python train.py --num_attention_heads=4 --positions="rope" --init_std_o=0.00504 --init_std_down=0.00356 --init_out_by_depth=true --schedule="wsd"
MLP neurons of a small language model. Each row is named by its layer, matrix (gate and up: input weights; down: output weights) and neuron, and shows model dimensions 16-111. Each number is 128 + 24 x the weight over its row's rms, rounded and kept within 0 to 255. A neuron's up and down rows have the sign that makes its largest values positive.
After each neuron's rows, "fires before" lists the tokens most often just after its 100 highest values on Wikipedia text that the model never trained on. A number after a token or word is its count.

L10.gate216 [ 84 102 147  82 136 135 122 166 128 108  93 147 140 168 133 107 129 158 117 112 102 118 116 169 114  88 146 139 123 142 140 113 135 153  86 124 165 137 108 166 159 154  98 109 130 109 136 101 160  87 165 140 114 128 120 120 125 134 129 129 124 113 144  67 106 108 113 120 114 132 141 153 109 117 102 107 148 134 150 112 142 132 134  73 110 116  91 164 153 161 173 142 106 145 159 108]
L10.up216 [170 138 135 117 133 135 137 112 111 129 154 132 130 137 142  81 135 138 159 165 134 118 145 105 104  98 139 120 105  91 142 128 183 112 117 139 115 128 152  98 121 121 168 147 129 118 102 131 151 144 129 108 164 159 116 102  88 139 147 129 133 135  97 130 139 122  75 131 171 147 107 128  89 127 119 125 120 130 110  97  94 146  92 115 147 136 162 128 161 137 131 116 155 140 140 168]
L10.down216 [157  86 132 128 110 143 100 121 103 132 107 135 118 154 146 108 130 184 110 139 106 125 137 161 158 156 108 111 160 138 137 137 120 132 135 190  92 168 139 132 159  65 134 114 131 101  96 109 144 110 153  99 179 134 134  81  99 142 150 116  96 122 175 115 147 122 141  63 134 123  97 126  95 146 121 129 122 126 139 120 106 134 102 140 112 106 134 130 104 167 116 125 162 109 110 121]
fires before: "\n" 64, "ached" 5

L5.gate191 [112 137 134 124 115 102 131 175 146 129 117 187 129 145 143 119 153 154 163 141  76 111 110 147 119  97 150  96 114 121  91 106  99 117 109 126 150 156 131 128 140 142 171 124 156 146 185 164 153 172 119 119 106 140 108 120 128 197 116 125 106 155  90  75 156 117 117 136 164 129  85 130 111 113  60 141  91 117 126 122 141  77  90 113 112 139  91 150 161 182 145 142  98 154 145 150]
L5.up191 [156 138 130 139 142 173 124 103 140 146  84  83 124 105 113 163 158 142 144 139 142 147 122 148 139 165  92 180 148 138 131  83 128 142 103 155  65 145 119 115 112 149 142 132 145  83 139 135 128  83 137 129 125 131 116 107 137 172 121  86 105 130 136 130 115  86 103 113 107 120 136 142 152 101 106 121 118  70 106  99  85 132 111 113 127 123 115 159 108 139 132 109 116 131  72 130]
L5.down191 [125 125 146 158 146 183 162 124  78 131 143 164 127 136 114 107 129 170 139  74 101 123 162 154 112 140 118 109 146  87 102 115 123 127 127 152  89 147 169 156 150 174 135 117 128 159 116 140  92 136 125  85 118 116 137 107  97 177 108 108 147 155 169 104  88 114 132  75 101 117 103 125 151 158 120  96 115 116 125 111 130 132 166 128 137 149 172 133 143 100  96 135 109 106  92 148]
fires before: "3" 20, "5" 11, "0" 11, "C" 10, "2" 8, "F" 7

L2.gate380 [101  98 132 135 128 126 185 124 167 121 157 142 136 191 128  82 135 110 152 150 104 115 118 169 135 142 151 119 126 110 130 151 118 104 143 121 130 105  78 124 152 107 135 140 100 100 100 103 105 126 146 126 102 136 148 123 110 137 183  96 159 141  93 115 118 140  98 162 171 161 109 124 154  97 160 131 163  90 113 116 104 139 138 134  87 161 123 166 128 132 150 135 118 134 100  89]
L2.up380 [116  82  63 139 164 161 182 106 120 182  89 119 156 163 122 133 101 119 109 105 107 106 112 123 141 118 103 125 103 122 111 126 104 144 105 134 115 130 113  82 142 102 142 154 121 124 126 118 129 116 133 106 112 144 176 104 135 152 120 106 116 143 117 118  72 156 111 133 111 110 114 104 200  90 107 131 119 133 139  89 134 109 109 127 125 130 127 158 176 125 126  71 130 123 108 129]
L2.down380 [142  96 116 112 139 146 129 106 178 103 100 116 100 141 110 118  90 127 133 170 131  67 107  95 146 114  98 116 108 137 133 100 119 167 139 112 129 101 138 100  88 137  78 135 138 156 133 128 144 136 102 113 136  96 144 142  77 177 133 123 108 131 121 148 104 109  99 122 155 147 144 140 170 143 134 167  91  88 151 133 115 155  92  76 139  94 145 172 117 129 124 111 160 136 151 131]
fires before: " a" 25, " as" 16, " an" 14, " in" 7, " for" 6, " the" 5

L3.gate498 [170 124 138 128 156 127 146  90 101 116 112 127 142 110 130  99 132 135  77 130 115 159 110 178 160 150 100  82 155  86 107 132 104 128 132 141 175 106  94 122 149 123 162 116 116 117 136 127  98 134 165 147 112 154 111 147 136 139 123 133  90 121 111 102 119 128 149  84 149 145 119 108 164 101 132  86 170 107 116 120 142 138 107 134 141 124 155 156 144 141 144 109  93 102  99  68]
L3.up498 [138 140 116 117 147 113 116 135 113 134 105 170 143 132 112 132 163 107 123 142 132 112  85 153 109 115 112 158 117 144 130 136 121 156 152 107 134 141 108 152 112 152 149 138 147 133 112 140  94 117 114 116 129 117 145 183 115  75  77  97 141 122 102  95 110 127 142 116 136 130 156  83 153 140 123 152 135 140 143 155 148 175  94 149 147  96 107 127  94 117 153 146 100 156 172 107]
L3.down498 [151 127 110 138 127 150 123 114  79 124  86 170 154 120 116 126 145 144 140  89  98  95 172 116 108 152 111 121 114 126  98 186 131 167 114 162 165  92  86 143 115 163 127 154 113 142 154  83 137  57 123  94 104 140  93 167  92 120 130  93 111 113 109 117 159 113 155  96 122 124 119  82 173 150 136 120 133 120 104 159 128 163 117 118 149 139 138 157 138 128 109 140 148 126  81 110]
fires before: "1" 22, "0" 21, "2" 9, " |" 9, "3" 7

L3.gate169 [ 68 147 112 107 109 117 132 109 125 145 144 158 114 178 132 124 149  97 117 105  99  93 137 186 137  97 141 142 134 145 138 103 163 119 137 136 141  78 115 119 145  84 189  93 150 144 137 192 109 111 156 120 148 154  99 166 133 164 118 153 143 125  82 153 151 177 127 110 148 136 158 156 110 113 159 112 121 128 142 135 108 125  96 142 106 130 151 135 140 168 125 134 144 130 106 141]
L3.up169 [110 105 116 188  73 134 171 115 176  73 158 119 106 132 138 107 125 146 101 151 143 109 144  99 150 118 101 106 127 127 111 155 155 127 139 132 100 111 171 132 147 152  91 131 162 137 165 148 110 124 139  85 140 101 113  96 114 146 119 145 175 119 117 145 111 193 150 171 135 160 104 153 121 129 131 137 122 123 124 140 144  73  95 139 174 152 116 164 141  94 153 131 168 143 143 158]
L3.down169 [105 135 186 167 143 120 179 137 131 104 137 167 133 120 159  89 156  85 134 134 127 108 151 153 126 138 167 147 133 145 101 120  83 133  85 121 110 135  82 120 114 110 106 135 163 159 134 131 130 118 145 131 137 145 106 171 103 130  98 133 104 104 120 133  93 154 133 154 119 112 168  94  94  56 151 165 155 104 116 118 196  96 139 110 141 177 131 134 113 125 131 114  99 155 115 132]
fires before: "\n" 34, "0" 17, "es" 6, "," 5, "." 5, "ed" 4

L5.gate504 [ 85 123 169 134 126 122 129  99 128  95  82 147  92 128 183 109 154 168 143  77 139 139 121 113 121 113 105 117  97 114  99 131 173 120 158 125 141  95 140 132 142 125  81 118  96 106 127  96 109 126 126 170 131 154  87 123 108 157  92 146 147 120 131 132  96  97 117 124 133 120 113 128 135 119 146 114 141 186 104 150  98 126  91 142 101 156 112 169 169 124 111 143  78 143 100 102]
L5.up504 [169 145 101 110 118 140 140  92 116 152 130 115 152  91 124 104 158 111 118  98 179 126 137  98 136 148 153 115 125  88  84 128 113 102 107 109 114 152 153 122 135 123 171 129 151 118 130 129 115 137 115 162 122 147 117 146 154  59  77 128 120 118 156 139  87  94 125 139 115 118 146 108 127  97  78 118 148 144 153 131 163 131 144 110 165 145 120 128 178 155 125 141 151 149  90 147]
L5.down504 [131  97 145 116 177  93 146 115  74 160  90 140 125 125 191 110 104 153 103 107 108 112 143 137 126 120 130 146 112  99 137 134 113 141 103  96 120 174 127 180 126 133 139 114 102 146 135 150 147 148 135 120 132 148 124 165 155 140 100  99 114 122 133 129 139 117 131 123 124  89  74 160 152 104 120 124 147 114 130  80  85 122 147 114 136 183  86 116 123 129 177 107 136 160 143 104]
fires before: "8" 26, "9" 20, "7" 9, "4" 7, "0" 7, " |" 7

L4.gate240 [ 92 160 144 141 126 111 156 145 144 109 132 207 120 131 160  86 149 155 127 135  84 124 121 132  95 112 108 116 109 164 101 142 156  95 135 123 112 100 137 139 135 147 122 145 125 113 122 113 154 139 115 156 128 137  97 114 121 118 116 145 114 169 105 117 121 130  76 109 147  89  94 156  96  91 146 116 150 151 151 136 134 148 139 106 155 151 135 110 132 123  96 134  76 120 146 125]
L4.up240 [104 140 116  90 118 121 125  97 110 110 129 120 118 102  98  84 176 126 118 156 112 102  95 136 126 136 124 143 143  89 113 146 110 157 135 103 147 155  88 123 109 161 128  75 120 106 127 166 152 161 115 144 125 108 134 120 133 123 124 175  98 153 153 132 123 136 146  93 161 116 177 140 115 112 145 126  87  92 148 181 116 131  93  81 118  92 139 130 122 114 116 151 153 151 114  94]
L4.down240 [ 99 132 148 125 140  88 148  90 113 139  83 166 108 119  99 107 122 166 104 131 153  78 134 120 138  94 134 135 130 116 168 172 121 135 150  68 111 125 101 123  45  89 110 126 134 145 152  97 152 139 124  80 122 169  82 159 133 112 177  86  92 154 104 103 117 139 124 158 106 140 154  82 100 146 119  96 110 160 130 124 143 193 154  77 143 137  99 114 173 126 115 123 132 140 171 127]
fires before: "\n" 98

L2.gate3 [125 133 153 155 144 110 143 162  89 136 130 131 111 129 116 160 159 134 106 142 132 139 172 132 117 126 113 164 126 169  75 121 149 126 136 128 150  84 124  97 124 146 144 107 137  98 124 177 156 120 120 113 150 186  99  93 110 117 126 136 166 131 119 114 147 104 114 101 111 146 121 151 119  88 139  90 108 129  94 107 110 121 147 155 110 156 135 133 151 104  87 125 163 112  66  75]
L2.up3 [125 145 116 133 157 125 152 139 131  99 121 162 124 144 125 135 132 144 129 135 150 109 124 140 138 121 137 144 111  92 101 140 122 120 127 137 142 101 127 132 140 106 111 176 178 101 132 146 139 162 125 155 140 112 119 130 141 154 151 138 142 132 146 125 147 112 119 134 118 117 127 178 112 106 133 110 148 135  90 112 144 116 177  73 137 113 115 201  95 126 102 168 115 161 106 122]
L2.down3 [125 113 131 119 111 146 145 138 111  84 189 153 177 132  97 109 178 169  88 121 119  99 155 145 132 106 109 123 163 120 131  79 148 141 139  98  96 104 163 109  76 102 103 134 121 100 121 167 168 144 129 112 111 152 124  98 160 123 140 119 130 133 119  86 101 135  82 157 131 120 141 106  84 150 139 116 105  86 128 129 113 138 129 127 108 124 122 116 168  97 123 150 127 113 126 129]
fires before: "\n" 83

L4.gate510 [101 120 156 123  87  94 144 104 147 129 149 145 133 151 138  80 122 106 103 118  86 146 103 150 147 157 133 116 113 124 192 127 144 162 175 102 127 142  85 119 149 144 184 143 153 106  96 119 109 127 136 110 142 143 183 164  93 133 121  96 121 121 149 133 158 126 141 136 116 129 123 140 157  96 147 130 129 124 128 140 115 169 135 143 187 145 118 163 113 173 141 151 143 164 161 110]
L4.up510 [142 120 157 128 117 165 167 106 134 145 108 118 123 143 135 163 106  93 163  81 114 111 149 125 114 128 120 141 162 195 131 131 145 157 140 111 146 134 137 153 126 149 150 127 117 144 145 106 166 152 127 140 144 110 196 162 140 138  93  93 116 130 135  64 116 129 127 124 118 113 146  84 150 148 124 110 146 138 118 120 147 105 169 123 125 115 141 126 114 160 120 145  91 146  89 103]
L4.down510 [115 117 131 126 157 118 153 117 146 124 156 105  77 109 116 161 108 107 135 112 110 139 138 138 171 129 105  96 106 148 109 128 114 118 120  85 115 112  82 113 120 151 126 153  93 132 133 154 114 130  96 108 104  89 125 163 147 141 132 123 146  67 157 177  99 110 113 149 115  43 142  96  81 152 161 136 118 103 145 145 135 115 132 105 134 110 135 125 146 110 117 156 139 156 128 169]
fires before: " the" 29, " " 23, " October" 4, " a" 4

L2.gate345 [150 127 151 136 129 106 140 132 148 117 140 133 145 190 160 183 139 112 112 146  96 149 101 117 124 123 141  72 119 113 160 111 100 146 176 141 177  97 169 138 150 152 134 128 141 148 114 132  82 101 143 137 142 145  88 139 118 115 125 109 112 124 144 107  79 142 109 173 160 111 137 150 141 104 143 135 138 164 113 110 134 157 112 147 127 127 131 106 109 144 142 137 187 178  94  88]
L2.up345 [112 118 149 140 110 124 124 140 162 131 122 156 129 121 123 109  75  97 124 120 165 154 132 144 130 171 134 172 127 137 105 132 150 145 102 140 142 156 107 144 115 119 100  79 120 123 113 153 170 114 109 126 127 120 140 136 106 119 148 130  94 138 162  98 122 117 131 129 158 135 108 135 178 102 137 118  98  79 161 147 113 123 130 119 147 126 141 132 158 145 149 140 122 127 139 107]
L2.down345 [133 130 129 158 124 102 132 144 170 129 106  98 104 150 161 149 107 115 136 108  78 122 135  80 151 118  68 108 157 131 143 138 123 123  98  94 131 107 110 150 107 143 147 132 126 154 152 112 113 139  75 145 133  92  92 144 123 159 127 129 133 107 110 109 121 108 191 117 112  70 157 146  76 107 163 115 158 104 109 149  97 125 123 188 169 162 165 129 139 107 138 152 130 147 130 116]
fires before: " " 31, " the" 20

L4.gate115 [125 109 121 159 162 102 140 182 111 112 105 124 152 139 138 136 117  93 148 117 140  99 108 142  96 108 133 140 132 100 153 111 128 124 109 133 148 147 118 116 164 150 130  84 131 137 155 170 132 129 152 184 113 151 124 166 168  98 164 123 109 129 102 141 112 168 143 113 122 109 175 131 131  90 129 124 102 146 144 182 158 112 113 106 176 169 135 130 122  92 130 132 149 129 117  88]
L4.up115 [128 143 131 106 140 139 138 175 150 112 162 184 134 130 111 106  95 128 163 131 107 130  96 115 113 153 162  92  78  75 110 158 145 125 112 105 157  99 100 146 120  71 147 106 144 132 143 122  91 150 121 125 130  85 132 141 130 145 151 142 131 152 124 135 140 132 159 174 136 146 128 102 124 162 141 160 126 135 120 132 146 126 162 147  97 108 107 131 101 104 114 126  88 156 118 182]
L4.down115 [160 137 111 106 127 160 150 135  92 109 123 145 127 120 150  89 155 126 129 118 119  99 103 109 136 135 123  92 112 125 126 130 144 131 109 101 121 115 136 110 131  92 126 126 116  95 143 152 103 120 129 117  72 151  97 134 112 129 111 129 107 122 106 133 121 190 117 118 107  99 111  98 116 157 143 138  89  95 125 136 157 123 178 101 148 132 120 132 131 142 121  99 167 125 117 134]
fires before: "2" 32, "1" 27, "3" 17

L4.gate191 [116 155 134 135  90 115 111 103 120 125 109 115 106  95 122 149 123 136 146 146 129 146 138 130 161 147 171 134 113  78 129 169 122 119 113 106 132 134  97  88 126 144 133 108 167 106 140 135 125 125 130 157 132 145 107 153 100 119 107 149 145 107 134 117  96  99 137 122 145 131 169 113 171 157 160 144 125  60 134 171 172 132 147 134 124 141 128 189 121 152  92 127 124 113  77  93]
L4.up191 [ 85 125 140 101 159 145 104 174  93 157 140 100 119 111 103 124  92 131 117 119 129 115 126 102 141  92 116 118 155 102  94 119 158 187 107 125 148  94 110 147 122  89 120 110 122 126 121 129  99 141 136 112 129 129 120 131 141 115 155 174 126 143 140 121 119 147 177 137 129  97 105 127  95 116  93 129 168 137 143 154 119 136 179  84 121 103 140 136 111 157 114  98  87 153 156 151]
L4.down191 [116 113 126 147 145 162 101 121 120  78  78 190 113 139 153 171 115  93 132 120 110 138 156 160 171 148 100 144 157 108 109 155 141 104 101 119 122 156 139 200 150 166 151 127 145 134  96 117  99 157 142 148 128 138  88 152 145 104 137 118 107 148 156 128 129  92  97 101 131  99 152  99 157 166 165 101 145 135 112 122 143  89 114 100 129 118 129 169 133  99 136  99 121  89 100  99]
fires before: "1" 41, "2" 15, "0" 11, "7" 8, "9" 8, "8" 6

L8.gate145 [102 106 161 155  98 171 117 106 151  96 132 132 143 143 150  90 167  92 116 150 140 147 135 112 137 126 117  97 112 128  97 152 138  76 138 156 108 131 127 137 154 134 150 125 100 116 148 114 168 179 127 160  95 120  92 128 152  95 123 113 129 106 119 124 110  98 137 157 154 125 131 161 111 169 136 124 115 130 125 127 120 128  79 128 115 175 143 155  97 141 114 155 136  93  85 127]
L8.up145 [119 158 177 102 137 130 131  90 153 100 174 120 122 113 149  97 127 118 154  83 111 155 169  92 113 162 152 137 159 132 142 107 120 179  96  90 130 144  95 158 138  84 119 147 134 137 146 109  98 120 139 122 115 142 131  92 150 128 134 130  79 121 146 166 113 127 138 132 109 128  94 126 140  89 143 112 102 190 131 112 127 109 140 149 113 131  92 101 112 129 109 156 124  85 102 172]
L8.down145 [ 76 124 134 121 151 111 136  70 109 147 112 190 115 118 104 132  94 122 142 108 138 109 145 104 123 135 133 105 156 106 157 124 104  95 104 124 138 120 145 174  45 141 102 114 145 137  92 135  89 136 138 129 147 163  75 129 140  96 146 114 143 142 138 151 103 155 150  99 104 155 150 149 126 117 127 120  96 128 134 148 124  99 155 130 108 143 113 127  92  92  87 141 146 126 104 126]
fires before: "0" 36, "i" 6, "ia" 6, "7" 4, "ad" 4

L2.gate35 [154 107 152 140 182 115 164 132 103 110 120 162  68 111  93  98 135 135 138 119 151 112  94 131 130 135 127 150 126  89  96 117 151 118 111 102 162 180 104 122 152 128 138  97 165 127 145 109 119 124 110 161 116 159  70 133 114 176 180 126  95 130 145 108 122 155 115 144 125  99 118 130 152  82 147 109 145 138 110 132 153 131 150 133 137 117 136 140 136 104 110 135 132 115 108 144]
L2.up35 [140 140 108 146 144 150 129 158 106 143  95 146 105 102  92 106 133 122 109 136 101 129 104 147 124  93 137 128 122 112 104  97 149  90 115 133 160 107 102 131 147  72 113 139 136  98 149  96 171 191 111 156 156 163 128 131 116 132 131 144 140 150 112 152 117 103 189  99 185 118 110 147 163  66 115 105  99 134 168 132 111 133  94 155 172 172 117 137 113  82  80 161  90 155  99 107]
L2.down35 [129 152 113 140 110 151 156 121 154 120 155 159 145 113  98  97 139 143 100 138 111 107 125 117 135 142 120  84 148 109 145  89 166 133  96 127 108 146 148 115  49 119 110 102 119 143 132 133 157 126 131  88 124 160 123 110 160 136 134 135 163 100 114  77 142 130 102 137 153 114 171 134 112 116 139 127 138 116  76 127 139 136 133 125  95  98  71 108 172  74 101 161 160 112 104 111]
fires before: "\n" 71

L5.gate164 [131 136 158 154 170 124 148  80 117  94  96 129 152 126 128 100 106 180 186 122 156 153  58 114  92 158 101  89 132 117 109 154 108 133 139 118 135 108 100 160 128  99  91  99 128 128 128 116 120 111 154 154 140 106 101 199 149 109 143 128  87 159 115 142 142 144 133  97 126 134 135 137 151 146 178 134 122 128 131 169 153 109 134 157  90 169 155 158 114 158 140 100 136 121 129 143]
L5.up164 [139 105 104 130 157 141 102 138 106  98 149 201 161 128 128  85 122 128 166 135  89 103 112  73  96 135 140 127 135 137 151 180 138 127 133 119 118 150 128 129 136  83 139 110  95 140 117 131 112  99 151 153 156 133 112 154 107 141 166 106 120 155 112 125 145 196 108 147 155 133 133 143 122 123 146 156 133 106 107 181  70  97 100 168 118 183 134 143 162 109 161 104 128 165 152 110]
L5.down164 [104 158 124 153 122  93  99 175 123 129 119 117 172 147 142 118 141 176 163 139  88 112  94 155 141 146 126 142 204 131 122 152 107 152 150   5 154  84 103 137 100 105 163  91 149 100 123 120 122 134 163 108  98 149  81 126 130 133 132 117  89 140 133 126 149 153  86 146 138 135 144 126 124  99 159 156 157  92 123 164 105 133 133 139 156 132 114 124 118 165 129 121 115 114 137 178]
fires before: "1" 32, "2" 29, "|" 13, "P" 4, "\n" 4

L10.gate331 [113 131 166  98 141  98  97 189 133  95 152 109 109 144 103  79 126 142  86 131 158 100 146  87 116 108  93  82 151 157 142 144 130 170  97 141 136  84 133 136 148 173 137  79 141 162 122 130 160 119 123 113 108 143 132  90 106 112 159 150 129 148 131 126 125  95 114 133 110 145 112 126  83 140 130 139 122 118 122 160 145 138 119 124  90 139 112 111 151  98 123 121 148 123  91  81]
L10.up331 [123 139 130 144 155  92 140 113 164 137 136 139 102 148 158 115 153  90 149  87 168  69  87 138 139 167 154 112 173 138 110 140 168 179 103 120 147 112 103 106 132 150 122 160  99 116 123 125 112 129 149 113 141 112 129 131  87  97 134 108 126 101 132 125 144 133 113 153 122 204  94 139 111 138 140 143 156 143 160  87 129 106  81 103 136 123 134 113 116 139 162 110  90 158 124 151]
L10.down331 [111 119 129 146 117 108 139 162 110 116 122 129 148 129 139 101 162 167 119 137 117 156 130 125 102 164 157 126 106 130 111 169 113 121 128 123 160 136 150 181 101 107 101 141 121 164  78  93 102 104 156 125 193  86 128 164 162 130 145 108 154 143 161 169  97 146 174 145  91 110 136 137 101 108 183 159 141 126 146 103 103 135 145 120 168 132  70 124 132 116 140 141 125 123 108 139]
fires before: "\n" 96

L8.gate105 [109  93 203 126 139 136  98  98 127 126  69  95 130 109 117 112 125  81 119 127 138  73 118 147 137 129 130 120 144 179 167 165 144 152  88 148 121 106 144 120 142 118 132 116 134 174 142 101 121 134 154 124 122 155 146 114 105 119  82 130 106 135 116 114 128  67 110 146  73 154 152 188 104 108  97  81 145 117 130 107 127 124 116 137 102 142 125  96 143 111 136 152 103 102 133 106]
L8.up105 [ 81 136 146 125  90 100 123  99 114 148 167 136  84 143 120 138 158 113 112 117  71  82 101 148 138 104 114  92 117 186 169 120 143 156 121 127 122  89 108 101 117 128 111 135 102 123 161  92 111 162 167 109  98 118 103 109 144 125 135 118 164 164 116 120 168 113  91 148 137 105 147 192 102  99 139 127 134 146  95 119 126 112 140 138 116  99 113 146 151 109 139  90 118 163 165 132]
L8.down105 [145 110 111 116 105 134 137 168  66 122 152 152 110 144 143  66 130 137 135 134 153 117 131 123 130 148 154 112 134 160 138 145 100 128 123 115 106 153 125 111  54 141  95 154  93 145 112 168  88 115 124 106 121 160 111 136 159 138 111 136 119 125 110  98 161 138 175 136 158 138 116 134 127 172 120 136 146 129  94 150 147  97 141 133  95  53 129 146 148 153 122 129 124 102 165 120]
fires before: "\n" 22, ":" 16, "e" 5, "ation" 5, "ity" 4

L3.gate236 [140 139 124 204 118 126 133 115 156  93 110 168 141 139 154 139 149  92 143 134 154 122 149 128 110 111 120 134 128 135  86 179 132 119 141 118 136 118  87  81 144 150  93 136 139 163 126 141 112 140 140 172 173 137 127 139 150 167 161  72 145 101 143 134 158 144 127 117 108 130 107 154 124 164 173 123 144 120  75 160 131 105 118 153  80 131 131 125 121 140 120 166 127 172 136  83]
L3.up236 [118 115 145 117  93 153 141 162 125 141 157 140  87 121 141 120 103 179 125 132  97 105 124  89 130  93 133  76 164  82 101 127 106 139 132 136 158  95 115  87 123  88 155 107 131 165 127 121 117 137 104 128 158 105 129 134 112 125 161 133 156 162 153 115 126  97 107 101 138 188 150 103  96 109  83 139 124 105 185 126  94 142 180 189 127 126 122 146 123 128 102 101 115 139 107 116]
L3.down236 [112  92 135 118 122 164 108 129 153 139 141 134 165 119 120 116 124 146 149  70 130  97 107 100 129 129 122 157 120 146 133 113  80 180 150  51  96 149 142 147 101 134 155 122 115 132 147 106 131 113 141 134  89 123  90 100 190 139  89 142 106 154 115  91  81 113  80  93 145 145 181 156 127 105 130  96 159 112 134 154 141 137 107 130 130 111  73 145 111 127 143 147 143  84 106 171]
fires before: "1" 25, "0" 17, "2" 14, "9" 10, "6" 8, "8" 7

L10.gate492 [109  86 134  85 137  71  95 113 133 109 143 160 136 173 186 128 109  85 117 133 121 147 124  74 148 110  98 132  89 101 114  80 140 171 181 114 153 102 158 138 190 142 168 128 110 163 121 129 121 125 131 111  71 157 103 114 150 143 111 145 140 177 112 106 137 107 115 102 140 118 133  97 136 155 141 136 134 148 100 131 104 100 102 148 117 159 152 137 160 120 119 139 134 145  97  76]
L10.up492 [113  97  98 119 116 143 123  80 127 128  97 119  75 122 180 120 119 137 114 129  98 147 118 105 147 111 116 151 105  79 123 139 113 127 182 117 133 148  92 147 155  95 124 167 147 101  94 124 123  96 125 141 144 129 114 145  97 170 121 148 137 139 102 109 101 139 121  66 125 129 103 137 156 172 187 117 144 157 152 103 166  95 126 170 138 112 132 172 102  98 129 148  97 134 131 102]
L10.down492 [146 145 190 193 130 139 188 125 113 122 131  98 140 129 117 130 118 103 166 136 156  95 138 105 112 135 155 138 135 143 156 116 130 155 136 102 137 139 137  86  96 133 123 109 126 109 144 131  92 139  98 108 145 164 135 137 100 117 157 117 130 109 114 160 129 134 123 176 148  94 164 136 108  57 132 145 118 133  90 110 114 143 125  91  81  96 130 105 136 139 119 128 148 141 134 156]
fires before: "." 13, "," 13, " in" 8, " of" 7, " and" 6, " with" 5

L5.gate418 [ 73 128  79 133 129 171  92 111 133 147 152 142 126 199 133 141 125 114 118  99 126 144  93 155 121 101 132 117 128 104 144 115 150 145 173 112 132 103  95 158 130 105 152 126 126 126 154 143 162 101  92  90 109 141 114 164 170 122  95 120 189  85  96 111 150 166 121 117 139 137 126 119 160 153 151 124 128 142 155 130 121 138 113 155 101 143  92 171 104 136 101 135 151 141 156 123]
L5.up418 [123 144  85 112 142 113 105  98 127 108  85 148 151 115 134 102 158 139 152 133 104 174 132 111 143 123 158 166 130  97 116 160  90 132 155 115 134  85  79 136 166 112 130 137 145 125  86 156 122 158 114 136 154 109 117 152 111 194 159 129 120  71 116 132 128 104 124 103 123  99 119 151 178 114 153 141 179 128 124 121  87 130  82 104 122 119 116 125 117 195 150 138  96  84 140 110]
L5.down418 [ 96 128 119 130 129 168  95 132 156 113 128 140 118 107 126 139 163 153 110 101 163 123 104 139 135 146 133  94 115 135 120 149 151 116 159   0 115 139 127 110  99  83 110 140 125 130 131 157 157 146 112 123 139 109 103 132 162 176 111 146 146 115 133 125 120 159 141  90 127 137 179 118 129 150 108 150 150 129 166 128 138 105 139  90 152 137 120 132 152 150 137 154 125 136 172 149]
fires before: " " 29, " L" 7, " S" 5, " Mac" 4, " The" 4, " \"" 4

L4.gate413 [121 152 137 122 161 146 106  95 133 158 157 121 130 103 147 120 145 108 179 122 138 126 129 108 133 123 138 109 139 194 139 107 117 151 100 143 185 128 120 125 142 140 129 163 122 120 159 156 142 118 135 125  95 129 111 120 172 122 121 128  79 148 134 116 138 159  99  94 148 140  88 123 157  86 109 110 147 101 134 148 191 150 120 139  90 143  94 165 146 170 100 143 124 164  88 137]
L4.up413 [138 112 105 144 132  82  89 126 117  88 126  90  80 102 130 121 105 127 184 112 121 110 101 106 145 121 121 121 140 164 178 157  74 142 104 131 118  70 123 110 103 143 135 157 140  94 123 153 132 158 132 102 121 124 123 164 131 152  96 117 131 133 148 116 138 127 154 151 139 144 148 128 153 142 122 154 170 107 152 122 136 113 148 139 170 138 132 110 183 160  99 101 120 176 139 100]
L4.down413 [116 136  84 138 117 124 152 143  96 111 159 135  97 107 119 135 106 126 119 104 138 132 139 152 121 120 152  94 156 169 110 113 136 139 125 146 120 168  89 195  72 130 170 148 140 174 131 137 151 158 159 123 112 122 152 145  87 171 158 115 132 133 141 115 136 133 138 128 120 134 131 124 166 137 128  96 143 112 102 120 139 122 117 154 118 136  96 125 121 102 110 143 101 149 108 130]
fires before: "9" 17, "2" 16, "8" 10, "0" 8, "3" 7

L5.gate235 [110 144 139  97  85 141 122 136 120 144 106 146 134 185 130 100 139 115 114 146 118 110 109 106 152  69 171  88 138 100  71 133 145 146 104 139 161  80 100 133 177 160 109 114 141 132 149 104 130 181 134 106  94 151 142 137 134 141 135 139 110 129  96  74  95 112 110 110 146 129  86  92 120 151 164 113 161 115  87 130 160 131  91  98 117 141 119 116 125 146 138 140 146 135 122  88]
L5.up235 [201 180 162 120 112  92 170  89 130 111 143 111 163 115 131 152 165  72 131 124 146 109 144 107 132 118 119 110 120  95 136  96 130 141 109 134 114 131 166 125 112 124 125 138 104 135 129  94 176 128 125 119 170 132 124 113 144 111 119 137 121 136 124 137 106 159 159  83  90 151 115 110 137 109 113 124 143 127 134 159 145 150 157  92 149 113 118 132  99 110 108  90 162 121 142 153]
L5.down235 [140 130 153 122 113  99 135 102 120  90 156 134 127 135 120 139 108 114 123 116 139  75 130 103 116 166 130 159 124 157  66 134 148 125 118 111 114 127 131 194  90 135 164  67 158 130 144 133 116 101 120 130 133 140 100 133 134 134  42 117 118 148 113 112 136 112 139 136 110 143 184 118 139 126 114 124 126 150 112 122 134 105  95 157 147 133 105 162  95 112 120 133 130 128 137 177]
fires before: "1" 30, "2" 12, " the" 5, "7" 4, "3" 4